config.yaml
n_layer: 12
d_mlp: 640
vocab_size: 4096
bias: "all"
init_std_qkv: 0.0488
decay_fraction: 1.0
seq_len: 256
steps: 3089
MLP neurons of a small language model. Each row is named by its layer, matrix (up: input weights) and neuron, and shows model dimensions 64-159. Each number is 128 + 32 x the weight over its row's rms, rounded and kept within 0 to 255.
After each neuron's rows, "fires on" lists the tokens most often at its 100 highest values on Wikipedia text that the model never trained on.

L9.up483 [100  55 100  72 131 113 127 116 157 142 108  81 147  99  42  82 167 139  88 144  66 139 142 179 138 158 107  80 136 166 117 139  81 113 119 212 181 137 166 147  49 153 168  99 194 118  75 144  87 142  80 147 172 120 100 167 161  82 162 127 168 112 133 153 173 128 163 103 153 136 111  81 114 160 112 124 116 170 138  96  51 194 123  97 153 163 119 100 115 104 101 123 143 119 152 133]
fires on: " "

L6.up0 [159  98  38 100 124 111 155 147 197 151 130 105 128 112  97 132 166  75 131 141 107 145 132 128  64 109  94 103  86 207 110 123  98 151 121 136 104  79 139  54  92 136 121  71 162  83 151 116 134 119 132 115 152  70 137 122 128 171 112 121  91 145 143 118  37 100 105 107 119  79 114 152 137  89 146  69 125 175 144 142 133 172 158 229 116 172 133 186 149  95 128 143 120 126 112  71]
fires on: " of", "=", "st", "cc", "is", "ec"

L8.up32 [143 104 124  83 124 117 115  93 125 106 120 139 153 134 122 109 145 111   1 124 132 122 164 156 143 100  68 140  97 150  78 117 166 202 102 147 130 115 123  83 139  97  98 128 113  80 151 153 161  95 169 162  91 123 117 119  62 134 109 193 110 115  36  77 120 108  98 133 177 172 143 156 139 117 113 158 128  69  71 135 125 180  94 136 126 119 138 163  99 114 167 129 170  95 133 189]
fires on: ",", "ov", " and", " then", " later"

L6.up546 [156  80  83 131 124 142 110 141  79  87 103  64 102 135 151 150 130 127  87 132 147 115 139 174 154 105 155 148 153 111 153 171 134 170  85 164 151 183 184  91  97 110 101 173 168  92  89 158 119 109 126 104 151 112 129 112 153 126  90 136 134 138 156 140  99 161 100  66 217 189 160 123 144 142 115 129 154 160 123 118 136 132 136 124  90 134  64 140  80 174 196 172  76  83  58 176]
fires on: "at", "et", "ist", "ast", "hem"

L4.up206 [160 112  65 143  96 171 121 123 182 111 109 120 183  76 146 111 106 181 144 157 107  89 118 115 124 174 144 183 116  67  92 124 174 123 161 139 129 107 189 108 135 143 132 136 109  73 158 148  77 169  96 121 130 138 115 106 119 105 120  99 134 105  77 130 139 202  90  96 156  69 148 129  78 164 112  94  97 165 147  96 172 140 171 129 146 140 151  99 132 121 135 175 144 116 104  68]
fires on: "av", "ut", "an", "ar", "ur", "art"

L4.up580 [171 215 109 109  61 147 177 150 134 135  64 134  89 122  87 129 105  68  89 131 126 139 151 142 144 154 150 125 168 112 116 116 119 135  89 186 135 136 143 138 112 125 148 109 195 194 113 150 108 119 147 185 129 102  68 135  94 115  76 129 145 153 127 103  92 162  95 116 157 151 203 158 138 158 161 102  93 168 153 130 131 133 144 124 166 134  95  99  77  66 120 127 126 114  26 144]
fires on: "or", "y", "ent", "is", "our", "ist"

L2.up198 [120 172  91 155 166  91 134 133  83  94  84 147 103 115 126  43  90  61 119 136 119 168 142 139 151 178 118 149  88 156 190 100 115 135 113 129 149 123 162 116 100 139 122 171  95  82 147 152 148 102 101 115 148 184 114  75 140 138  92 117 173 121 181 146 186 175 149 122  99 186 149  68 107 140  80 122  92 131  99 135  95 130 135 126  88 105 117  98 141  96 143 184 104 110 121 136]
fires on: "ure", "ion", " fl", "ific", "unt"

L9.up83 [161 107 117 124 117 125 229 155 115 146 120 139 127 109 134 112 116 181 145 108  74 126 133 104  99 178 117 198  55 114  88 152 162 134 169 109 132 130 167 132 143  88 121 170 158 204 116 162 128 191 125  60 146 156 141 128 166 168  80  82 179 103 128 132 187 131 107 123 154 136  73 100 106 192  88 130 136 169  88 126 157  74 151 147 116 173 121  97 139 128 143 148 146 111 158  99]
fires on: "all", "ill", " L", "ol", "ad", " l"

L2.up429 [120 102  91 125 118 146  47 113 113 145 146 120 132 171 174 141 107 161 139 125 125  70 130 152  61 200 103 175 110 190 126  85 127 156 225  82 138 115 124 123 180 116 116  63  97 205  79 138 158 148 172  95 125 109 107 143 120 169 106 142 173 110 141 120 121 101 112 143 141 135 137 157 157 131 167 123 123 174 104  87 115 131  94 136  98  68 111 113 150 134 145 169  94 176  93 145]
fires on: " and", " of", " in", "s", "'", " to"

L2.up214 [120 117 148 118 145 131 139  45 105 126  83  75 103 135 169 186 146 160 100 202  89  81 106  95 121 129  77 101 118 214 100 116 113 144  83  70  79  91 134 163 145 144 145 149 122 122 144 115 171 132 120 142 130 227 139 136 205 134 127 139 163 135 186 120 172 113 150 130 126 167  89 196 181 148  91 146 129 110 131 154 151  76 129 124 120 130 104 163  92 140 129  56  54 120 167 132]
fires on: " tr", "ested", "ted", " party", "istics", " election"

L4.up9 [154 132 102 135 138 113 168 158 148 118 140 113  67 125 102 152 152 145 114  72 145 137 142 153 121 106 164 174 133 122 107 136 154  68  68  87 113  61  94 194 169  95 126 146 136 143 137  67  54  77 123 131  97 111 134 135 141 184 125 135 110 116 142 151 139 100 152  63 128 106 104 110 116 167 109 166 137  85  72 187 119 123 131 146 141 166 172 141  77 108 100  68 119 124 172 197]
fires on: " |", "|---|---|---|---|", "|---|---|---|", "|---|---|---|---|---|", "|---|---|---|---|---|---|"

L9.up399 [184 151  52 172 128 158 146  96 146 137 135 124  60 121 130 131  44 197  96 113 137 132  93 151 137 149 130  70 154 113 172 139 161 110 119 102 119 143 181 116 136 123 111 187 142 173 127 156  92 149 110 152 134 100 137 168  98 119 132  96 167 137 101 171 163 176 153 156 110 146 147 115 130 146 139  65 111 117 137 133 127  66 123 123 136 147 130 121 122  95 128 124  94  73 148 173]
fires on: ")", "\"", ";", "\")"

L2.up113 [159  98 109  74 176  83 146  92 113 173 145 149 132 139 152 108 126  89 213  90 163 129 111 128 110 130 192 183 129 124 149 159 131 165 124 126 176 146 105 149  48 124 151  85 188 124  91 135 104 123 105 143 104 148 100 180 122 100 119 120 154 122 125  71 142 104 109  91 164 100 130  97 128 119 186 108 139 135  99 157  85 119 141 104  75 183 143 137  98  95  90  57 170 110  85 149]
fires on: " |", " information", " history", " Army", "vironment", "stitution"

L9.up511 [158 134 102  75 193 171  63 133 132 166 118 159 126 158 128 139 118 186  63 116  90 144 147 149  90 120  93 113 175  93 167 158 157 133 147 133 146 110 110 110 165 100 117 101  50 147 122 174 127 154  99 124 119 131 114  97 102 171 124 152 128 112 102 164 151 104 202 195 148 148 134 143 192  98  85  87 107  93 148  67 117 106  90 108  72 142 133  92 152  83 131  90 141 109 172 144]
fires on: " located", "\"", "oc", ";", "l", "\","

L4.up187 [ 97 117 134 142 143 125 111 170  94 139 160 107  27 153 143 122 142 112 120 155 122 162 109 100 124  90 174 155 127 139 130 149 142 125 116 140 157 157 115 131 147 100 141  89 115 136 157 122 162 142  92 121 137 187 136 102 169 139 124 126 160 145 132  72  98  89 133 104 145 170 144 106 149 121 129 148  89 110 135 105 107 161 138 129  71 134 141 148 250  78 171 141 136 136 186  99]
fires on: "d", "q", "p", "und", "u", "b"

L9.up378 [184 152  85 122 113 144 107 158 192 115 151 120 116 134 163 101 174  98 145 124 126 104 155 188 133 131  56  67 151  78 116 159 154 115 191 116 159 114 147 110 110 106 139  83  98 115 120 125 123 201 155 158 127  74 147 110 153 159  73 138  80 125 168 110  84  75  74  94 167 124 121  82 140 190 137 106 149 105 128 115  79 113  83 127 150 145 116 130 132  22 122  93  54 165 133  90]
fires on: " ", "2", " \"", " Pal"

L6.up634 [100 157 180 132 108 161 164 156 130 185 130 146 162  57 123 148  86 118 117 137 181  63  50 117 169 161 121 169  82 107  71  98 212 172 131 108 144 120 148  67 122  99  94 172 152 100 107 157 121  69 125 114 138 163 119  76 119 154 127 158 164 104 102 100 129  73 114 122 115 142 172 107 118 151 160 129 171 100  73 106  89 134 132 110 117 115 139 169 192 125 206  84 156  70 149 102]
fires on: ",", " of", "uel", "u"

L8.up521 [146 113 100 144 109 170 111 102 133 121 131 105 109 120  96 166 152  75 210 146 107 114 159  63 109 132  97 117 137  60 117 132 128  92 151 141 133 105 141 174 152 106 132 103 149 151 145 159 104 101 103 130  86 187 131 150 201 124  48 125 127 123  94  89  85 160 122 134  64  84 148  90 112 179  74 160 133 152 177 125 112 148 105  74  96 152 173 172 187 104 114  80 145 183 117 123]
fires on: "N", "ict", " n", "ers", "red", " w"

L8.up459 [109 114 175 174 150 166 191  80 137  98 109 197 126 127  70  72 108  98 170 199 135 132 144 123 123 158  95  78 105 133 131 142  68  81 165 151 136  78  85 117 144 117 132  96 172 144 104  94 107 143 150 109 116  75  68 141 110 123 131 137 148 147  87 144  79 145 165 125  62 156 126 195 186 111 145  88 119 160 171 118 136  78 117 148 119 146 176 121 163 122 118  69 127 152 110 117]
fires on: ".", "eng", "it", "in", "-"

L4.up225 [134 175 102 152  87 178 168 145 103 180 105 201 139 134 137 143  13 117 126 106 153 108  77 153  98 167 118 147 163 126 123 127 103  89 154 133  91 116 129 144 145 146 114  83 184 142  59 181 162 123 101 143  91 105 114 172  65 119 168 144  61 149 136 144 138 134 110  85 167  75 130 186 147  93 130 143 128 122 146 142 106 113 100  99 148  77 104 123 141 118 158 175 141  90 101 184]
fires on: "-", " by", " birth"

L2.up298 [ 64 137 136 151 164 113 107 139 145 169 123  96 128 150 125  91  97 126 101 152 194 125 156 120 127 122 117 106 155 135  93  55 120 112 154 156 144 125 108  83 121 219 136 154  93 105  80 135 143 137 166 160 125 106 142  94 124 137  97 125 127 162 153 156 195 130 152 116  34 157 139  87  91  83 101 122  97  88  89 121 179 157  74 135  91 158 123 128 117  55  46 150 133 129 137  87]
fires on: " Pre", "ure", " Pet", " fl", " Ne", " Med"

L4.up378 [ 87 131  91 133 208 103 144 175 168 145 139 126 123 131 137 100 122 132 129 167  93  94 140  99  71 158 121 120  62  89 134  68  87  99 105  84 130 123 116 159 132 164 162 134  96 173 176 147 150 148 192 161  53 104 135 214 113 136 131 147 137 183 145  87 111 131 163 130 118 155 100 116 168 137 141  78  92 153 134 140  66 141 136  95 129 156 109 112 124 122  58 138 134  92 161 142]
fires on: "-", " to", "ing", "ol", "ig"

L6.up298 [148 110 134 102 159 130 103 149 159 119  98 119  85 180 153 192  98 189 134 121 128 137 111 109 135 192 108  83 127 167  74 104 163 133 193 177 130 148  93 164 162  80 124 110 160 157 146 135 104 198 132 118 130 131 189 108 137 136 145 187 134 160 162 124 165 181 127  80 125 147  73 146  87 144 103  63 161 102 135 106 183  81 130  50 123 151 114  84  92 120 110 124 137 166  84  91]
fires on: "all", "i", "er", "il"

L8.up341 [136 137 127 137  99 127 171 159  88 134 111 222 130 140 123 120  64  62 138 124 178 129 167 117 131 149  86 141 164 158 161  84 115  97  91 115 155 234 120  74 140 102 134 114 115 153 170 165  94 143 165  97  94  98 117 100 129 117 126 202 173 149 153 166  91 127  79 110 132 183 129  80 153 104  93 134 153  98 147 127  87 193 125 144 121 168 107 141 119 127 163 102 152 132  96 169]
fires on: ",", " W", " was", " and", " with", " R"

L6.up366 [ 91 126 162  87 184 190 147 137 147 101 121  93 113 122  82 125 141 150 125 118 152 112 166 148 138  80 156 172 110 190  91 136 104 141 137 150 135 113 177 134 153  87 166 163  86 116 178  99 135  86 116 124  84  63 169 104 141  86 150 166 101 141 142  74  85  65 117 114 177 123 131  80 186 170 114 147  80  97 134  64 127  84 188 160 104 100  93 118 155 129 171 129 154  92 172 149]
fires on: ",", "eat", "b", "0", "ot"

L2.up339 [137 124 141 168 165 146 166 144 110 180 141 170 135 111 157 160 139 145 115 136 190 179 122  86 141 124 115  72 156 114  75  64 109 155 134 100  99 118 133 118 128  69 143 110 176 171 123 160 114 159  91 111 161 139 107  54 161 117 166 110  38 122 143  89 176 123 136 197 124 110 112 173 102 107 112 147 111 177 142 109 135 101 103 173 154 104 107 113 123 162  85  91 105 110 179 136]
fires on: "RA", " Brazil", " Army", " Pennsylvania", " es"

L2.up228 [110 113 134 132 120 162 122 117 162 127  75 165  76 102 173 141 108 235 126 156 161 125 102  95 126 135 122  66 140 134 147 154 153 103  91 117 179 122 150 122 105 100  94  82 138 139  60 134 154  87 117 176 103 192  80 118 176 131  98 104 117  80 200 100 124 109  97 111 145 102 155 111 107  89 161  89 114 175 128 138 116 143 165 113 172 126 156 122 158 114 179  68 140 134 101 119]
fires on: "á", " av", "ared", " ag", "ival", " “"

L8.up313 [124 127 107 161 153 108 181 126 104 141  95 140 134 141 141 153 141  67 120 160 111 115 119 129 139 137 140  86 104 119 149 146 111 109 174 171  75  99 104 157 162 130 180 194 147 111 146 153 112 145 119 160 137 149 129 138 117 130 132 110 152 140 143 169 161 125  68  95 106 122  78 124 157 158 132 149 157 180 123 136  93 161  96 132 128  46 101 133 101 189 111 168  73 202 109  77]
fires on: " Ch", "-", "und", "an", "unn"

L2.up300 [125 130 122  76 117  95 107 159 128 119  78 122 123  80 169 111 139 233  88  91 124  88 107 164  77 152  55 146 199 164 137 123 190 112 109  95 139 122 159 153 131 116 116  80 170 189  71 196 139 189 176  88  88 177 137 127 160 157 131 127 150 132 108 128 126 123 136 149  84 141 105 158 168 159 130 113 100 123  81  78 103 152  94 138 117  90 161 153 159 133 149 103 135 137 104 181]
fires on: "),", "\",", ");", ";", ",\"", "\")"

L4.up325 [ 73  91 113 156 141 139 102 187 206 113 148 137 100 157 145  83 156 123  76 140  83  99 131 128 164 106 138 149 158  54 138 161 100  46  99 121 142 163 125 148 121 153  78 125  94 151 142  89 132 156 132  72 123  86 142 157 238 126 107 121  99 163 168 104 106 100 113 102 165 166 157  79 118  71 123 137 104  44 126 121  82 185 161 109 117 119 158 136 171 103  94  89 105 157 154 152]
fires on: " to", "am", " may", "z", "und", "d"

L9.up52 [105 140 122 153 163 128 157 115 134 139  74 168  73 119  87 130 101 107 129 150  71 100 102 106 137  96 133 159 104 146 123  92  72 122 144  93 202  96 157 149  80 104 135  77 169 127 137 121 136 140 109 147  90 123 141 180 110 151 106 155 181 175 158 150  98 104 139 104 141 110 155 118 159 139  99 114 123 120  67 150 156 152  61 148 141 102 114 155 136  94 151 190 105 124 182 154]
fires on: "1", "ing", " %", " influ", "ore"

L4.up406 [133 137  87 112 111 138 113 136 209 153 136 140  61 125 119 168  85 171  95 197  90  80  91 140  93 157  96 113 167 146 117  54  78 123 124 124  89  58 146 137 185 133 151 166 168 162 129 154 129 189 131 125  74 118 130 200  80 134 158  76 118 136 144 147  94 158 121 154 162 149 116 150 136 144 152  73  97 130 115 147 126 161 186 122 169 155 172 118  95 130 158 177 148  93 110  87]
fires on: "-", "art", " up"

L4.up500 [139 158 140 123 147  68 108 188 143 130  81 147  72 116  90 100 126 114  78 127 112 170 175 103 128  89 171 157 164  82  99 155 159 158 143 181 146 146 109 162  71 168 109 137 148 127 173 173 135 123 200 111 166 163 106 176 138 102 174 114 124 143 157 129 109 135  63 102  79 144 118 195 166  92 119 108 122 176  63 119 151 139 109 128 140 112 162 184 165  81  73  72 154 162  93 152]
fires on: " of", " to", "q", " |", "com", ";"

L6.up148 [136 124  85 100 162 158 100 110 127 125 127 139  69 132  90 149 142 110 109  97 103 145 143  56 143 120 114  96 104 149  83 117 123 120 114  80 190  95 179 119  92 125 114 139 171 124  69 165 107 121  87 129 117 119 152 159  47 164 141 168  95 179 155  92 129  66 102 194 167 191 142 125 144 163 130 157 130  88 146 161 128  95 198 139  87 107 118 136 129 151 142  63 131 101 126 161]
fires on: "8", "9", "at", "1", "0"

L4.up314 [112  76 107 139 108 151 142 114 150 105 101  89 103 149 111 133 146  88 114 102  94  86 139 149 117 112 160 113 148 124 112 151 144 147 153  85 196 113 112 122 158 214 142 133 152 144 159 134  40 141  83  80 127  83 108 190 157 149 103 130 132 189 158 117  81  86 182 143 151 104 123 103 147 121 134 161  81 137 109 106  55 201 165  75 130  87 136 184 159 146 147 109 152 127 138 160]
fires on: " of", " |", "ack"

L4.up481 [166  75 122  95 125 113 166 135 129 133 157 106 150 127  96 108 138  90 189  97 165 123  64 169 118 114 180 151  98 104  95 166  85 145 132 120 164  93 147 106 138 163 167 150 158 191  99  76 109 137  84 178 114 142  98 163  85 158 133 127 140 110 128 110 140 126 130 109 197 119  91  69  88 105  68 130 140 127 111 131  73 115 151 108 140 148  66 120  97 213 100  81 134 116 143 164]
fires on: " |", " "

L4.up617 [156 115 128 112 114 161 157 163 151 182 103 149 127 163 102 137 132 117  54 157 121 117 111 180 170 129 115 152 126  69 118 148 140 118 100 158 133 181 172 114  96  89 159 102  95  69 131  98 116 108 122 131 178 129 145 119 158 138  89 198 136 123  97 168 148 145  89 125 157 210 146 198 137  99 106 168  87 123  98 100 101  96 135 172 117 104  93 139  57 145 108 107  74 148 137 129]
fires on: "ita", "ili", " later", " earl", "8", "ov"

L8.up42 [132  80 149  96 201 168  74 161 153 148 113 191 116 123 120 108 143 160 101 154 160 108  86 112  91 168 132 124 137 113 164 165 159 111 127 169  53 163 156 203 130 193 128 135 191 110 153  65 158 108 127  61  87 120 170 124 155 121 139 161 140 141 186  83 151 164 104 102 178 132 190 132  72 115  97 107 144  94 187 125 112 109  93 127 118 109  67 156 180 166 195 137  53 107 109  91]
fires on: ":", " |", " the", "re"

L8.up523 [ 57  84  81 125 128 161 137 144 150 111 143 183  91 107 114 151 109 168  52 118 114 138 162 161 115 138  76 171  99 125 121 156 162 127 144  93 102 196 163 140 155  81 134 169 174 145 154 104 146 120 154 133  95 180 107 103 174 155 156 104 177 125 132  81 115 102 129 121 132 138 127 145  90 160 127 143 206 155 115  98 164 124 131 115 196 172 112 110 165  92 112 154  76  27  90 127]
fires on: "r", "ge", "z", "ol", "fess", "te"

L8.up238 [ 68  71  84 164 101 135 126 174 112 127  90 106 144 114 146 147 126 103 142 110 111 151 109 128 127 136  90 109 119 137  71  99 114 122  88 115 156  82 138 143 166  76  97 117 158 143 126 115 121 108  93  90 199 188 127  66 158 107  90 162 144 117 108 140 117 147 138 200 120 120 137 126 102 136 107 119 131 140  96  91 119 123  92 160 114 183  91 149 130 133  30 157  76 143 131 124]
fires on: " l", " n", "l", "ed"

L4.up418 [106  89 182 107 119 129 168 196 112 181 159 187 116  92 148 146 102 139 135  67 134 158 124 158  67 143  98  70  89 164 110 144 135 200 104 126 161 121 182 130 101 126 152 129 114 164  74 144 102 157 155 137 139 202 118 153 153 143 163 207  95 156  90 149 118 158 117  75 144 103 186 138 116 115  75 121 157 126 101 137 110 105 135  97 114 103 126 123  91 129 132 109 103 138  52  59]
fires on: " gu", " min", "on", "ol", "os", " suff"

L8.up590 [130  77 179 180 144 130 129 129  81 116 186  97 128 106 141 152 133 129 139 156 103  99 181  88 119 137 168 123 105  80 105  93 132 141 146 139 116 103 131 135 105 130 152 147 160 151 152 188 130 129 117 137  83 132 139 114 110 145 123 136  78  42 133 124 104 111 139 190 214 166 147  91 100 132 117 104 174 154 166 146 106 123 160 153 138 151 151 167  51 124 159 125 172 126 149 194]
fires on: "as", " de", "is", "aster", "es", "at"

L4.up56 [130 165 118  79 145 132 103 156 185  94 125 168 110  91 190 127 134 132 151  85 153  66 146 197  39 183 142 134 172 176 156 155 138 151 133  91 202 130 158 108 144 173 103 141 158 178 144 144 141 179 169 116 118 168 134  96  89 146 103 104 121  86 120 144 140 158  59 120 126 169 148 152 121 112 116 127 146 115 126 110  40 206  49 137 167 106 114 132  71  82 101 127 129 152  91 166]
fires on: " with", " over", " of", " to"

L2.up433 [127 152 140  81 170 104 186 115 121 145  88 131  76 166 110 163 119  81 134 115 122 142 138  91  72 105 135 107 129 164  89 102 192 155 123  73 129 166  94 132 126 109 109 141 110 137 151  83 105 120 104 116 132  99 116 141 156 111 152 100 107  99  98  67 117 159  88 156 116 149 116 167 135 180 128 167 193 128 114 105 173 121 114 160 121  99 144 141 133 157 158  83 163  40 126 142]
fires on: " mi", " sur", " Stadium", " used", " scored", " vocals"

L4.up143 [ 82 127 174  99 116 121 112 103  71 118  88 100 141 158 128 100 125 114  97 133 138 146 124 158 140 174 137 174 123 130 113 113 115 136 120  74  97 109 147  67 101 170 122  91 151  98  95 125 154 222 119  73 168 122 189 155 133 111 153 108 157 190 118 100 140  98 102 168 144 160 190 109 134 142  98 130 157 159 149 122 139 106  67 128 149 158 122 130 107 123 112 178 113  73 163  77]
fires on: " Br", "att", " incre", "):", " Washington", "board"

L8.up67 [132  78  93 137 136 116 134  95 121 112 117 114 128 128 101 143 123 150 121  91 140 196 115 123 143 108  74  73 126 107 153  90 133 101 126  70 151 157 141 192 105 133 191 161 133 173  86 174 139  95 100 168 123  94 142  83  76 156 173 145 116 198 152  56  83 166 136   4 132  77 159 101 143 146 148 126 136  98 167 105 131 143 100 178 102  82  91 163  60 132 162 113 159 119 167 106]
fires on: " Battle", "ap", "ig", "ock", "ing", " Rank"

L8.up582 [150 151 175  69 106 139 149 142 132 201 105 151  96 155 139 183 128 105 106 158 173  63 130  91 153 102 163  75 185  86 148 140 142 178  98  73 164 116 113 117 126 124  68  79 106 163 120  92  96 137 160 168 137 134 131 102 165 129  81  73 128 169 119  78 158  54 123 154  93 101  70  76 121 156 122 148 124  88 147 153 127  78 143 141  93 174 146 124 102 101 113 149  68 121 112 101]
fires on: " Con", "os", " s", " Qu", "-", " pro"

L4.up289 [ 98 105 108  67  91 121 104 110 160 110  69 123 105  97 123 117 110 156 102 104 131 131 117 126 170 123 122 149 177  69 181 125 175  87 118  80 160 156 157 150 116  96 128  81 113  75 110 161 177 120 178 142 118 134 132 161 162 189 155 117 156 137  69 181 157 129 123  70 136 131 136 109 105  69  98 103 116  52  96 106  89 118  86 182 182 168 102 145  99  94  76 152 157 113 134 173]
fires on: "a", "al", "ing", "id", " to", "e"

L9.up73 [142 148 147 152  75 147  79 143 107 133 103 161  90 137 118 179 168  93 116 111 113 108 135 114 147 133 117 192 115  53 172 170 146 174 198 105  97 119 136 101  99  54 172 152  94 111 134  95 141 139 158 114 127 119 153 119 141 178 115 133 137  70  97 135 133 119  82 170 154 104 127 101 110 176 115  89  79  60 184 117 129 143 112 133  94 109 121 175 156 140 129 110 115  99 136 117]
fires on: "2", "on", "an", " Don", "is", "ess"

L2.up68 [135 154 136 107 142 192 183 112 174 147  74 112 129 103  92 161 189 124 101 138 148 148 131 179 100 154 159 160 141 128 115 117 133 164 172  95 129 115  79  93 141  93 103 128 132 144 146  92 233 134 115 150 116 102  73 174 131 134 113 101 119 127 133 177 146 112 134 168 183 119 139  77  98  85 121  98  78 163 119 119 134 184 169  98 109 123  98 124  98 111 148  95 130 111 140 153]
fires on: "ts", " place", " seen", " Street", "aus", " consist"

L6.up466 [162  84 147 102 111 131 176 155  49 115 104 202 146 148 143 175 144 109 125 108 129  84 106 135  59 133 107  87  94 114 155 171  93 103 135 124 120 122  81  34 167  97 191 139 156 128 116  97 159 117 137  92 138 160 133 162  90 122 141  56 136 137 150 170 216 147 140 117 143 191 163 120 179 156 117 105  87 173 125  76 144  66 100 112 111 164 134 123 150 144  97 103 117 178  97  98]
fires on: "-", " Votes", ".", "ill", "l", "h"

L9.up608 [123  87  93 146  73 140 118 137 127 102 184 132  99 175 125 104 162 107 102 107 169 120 182 213 106  76  74 118 203 149 109  88  95  90  81 125 152  98 113 102 116 109 101 121 154 162 103 106  98 217 131 151 131 145 149 157 130 167 159 187 131  97 164 172 134  89 128 118 133 148 119  98 123 139  82 122 128 123 148  59 101 142 128 152 115 110 116 141  87 114 123 123 103 107 166 176]
fires on: " ", " St"

L2.up466 [105  78 127 107  82 125 126 114  97 128 144 153  85 148 162 154 122 154  97 182  84  92 127 137 131 102 155  91 109 109  40 109 103 104 130  70 151 195 151 155 104 130  87 121 133 129 146  72 132 185 180 115 144 114 185 100 129 123 147 174 111  88 102 132  87  97 131 168  89 122 108 109 176 112  96 110 202  87  82 111 174 123 110 163  26 115 152 168 127  86 123 127 175 100 118 129]
fires on: " up", " go", " put", " With", " came", " went"

L6.up162 [101 118 163 130 108 164 104 202 124  92  99 131 149  74 134 165 133  50 128  97  94 133 110 167 141 121 142 140 183 157  99 137 104 139 139 101 115 135 131 169  81  96 141 117 163 146 125  87 107  92 124 126  92  85 149 121  73 149 107 115 139 120 160 110 100 129 127 140 233 172 186 148 141 134 116  72 150 121  71 121 159  55 170 104  81 112 115  92 147 136 135 141  83 136 126 139]
fires on: "at", "0", " Candidate", " by"

L4.up139 [138 116  10 115 158  99 130 133 154 149 164 129  68 145  99 156  98  66 118  80 126 169 109 148 139 143 107 120 149 143 115 129 140 128  99 150  94 177  99 137 147  77 118 164 137 154 150 171 127 137 140 121 111  99 119  77 172 145 101 108 102 133 101 123  97 149 157 131 154 100 135 148 180  80 103 134 101 144 114 143 155 193 142 127 132 128 134 159 141 120 131  81 125  96  61 149]
fires on: "at", " of", " on", "or", "n", "our"

L6.up407 [177  85 119 130 153 196 121 149 134 165 163 146  75 148 112 127 126 106 175 104 123 196 134  92  92  52 193  95 170 120 136 146 132 143 165 168  58 125 134 143  95 136  87 156 123 160 123 146 119 155 155  79 132 167  91 183 121 121  74  92 181 141 145 118 140  82 123 158 123 134 133  99 103 114 172 115  94  75 172  77  67 146  91 132 137 185  88 172  92 122 150 133 135 150 100 179]
fires on: " by", " Cy", "H", " ", "HL", " and"

L9.up545 [ 82 151 128 176 108 105 159 121 167 120 159  85 152 113 125 130 136  98 147 174 111  95 155 142 132 104 110 154 110 146 113 137 145 101 177 115 107 103 154 144 146 120 152 102 140  59 108 108  70  79 129 151 150  57 157  95 162 199 138  97  63  99 157  96 128 142 109  76 210 175 157 159 115 169  81 107  85 153 126 158  74 108 162 145 130 115 140 154 117 125 163 162  78  90 112 148]
fires on: "ist", "at", "t", "os", "og"

L8.up110 [144 145  85  94  79 154 138 163  73 148 126 132 116  60 154  97 157  88 129 124 132  91 171 145 146  83 155 104 125  99 103  96 129 202 141 129 135 140 147  92  53 159 144  87 110 160 124 173 120 161 131 119 150 120 107 102 131  86  75 157 121  75  88  71 153 196 141 133  94 101 104 142 104 120 154  88 109 105 191 105 127 118 114  98  39  69 122  98 152 132 159 159 125 116  66 181]
fires on: "on", "iz", "an", "et", "ik", "ess"

L4.up426 [119 112 151 157 154 151 181 141 156 152 128 159 139  80 103 154 102  93  86 195 162 119 134 109 132 159  92 140 155 114 128 181 173 141  49 187 152 166 129  95 124 107  98 138 148 151  95 129 138 126 181 143 145 147 150  89 101 166 156  68 137 169  60 114 148 123 102 121 163 176  71 188 106 138 154 157 126 116 132 110 103 113 117  56 135 137 173 116 139 119 115  72 131 152 128 112]
fires on: ",", " Mel", " of", "a", " La"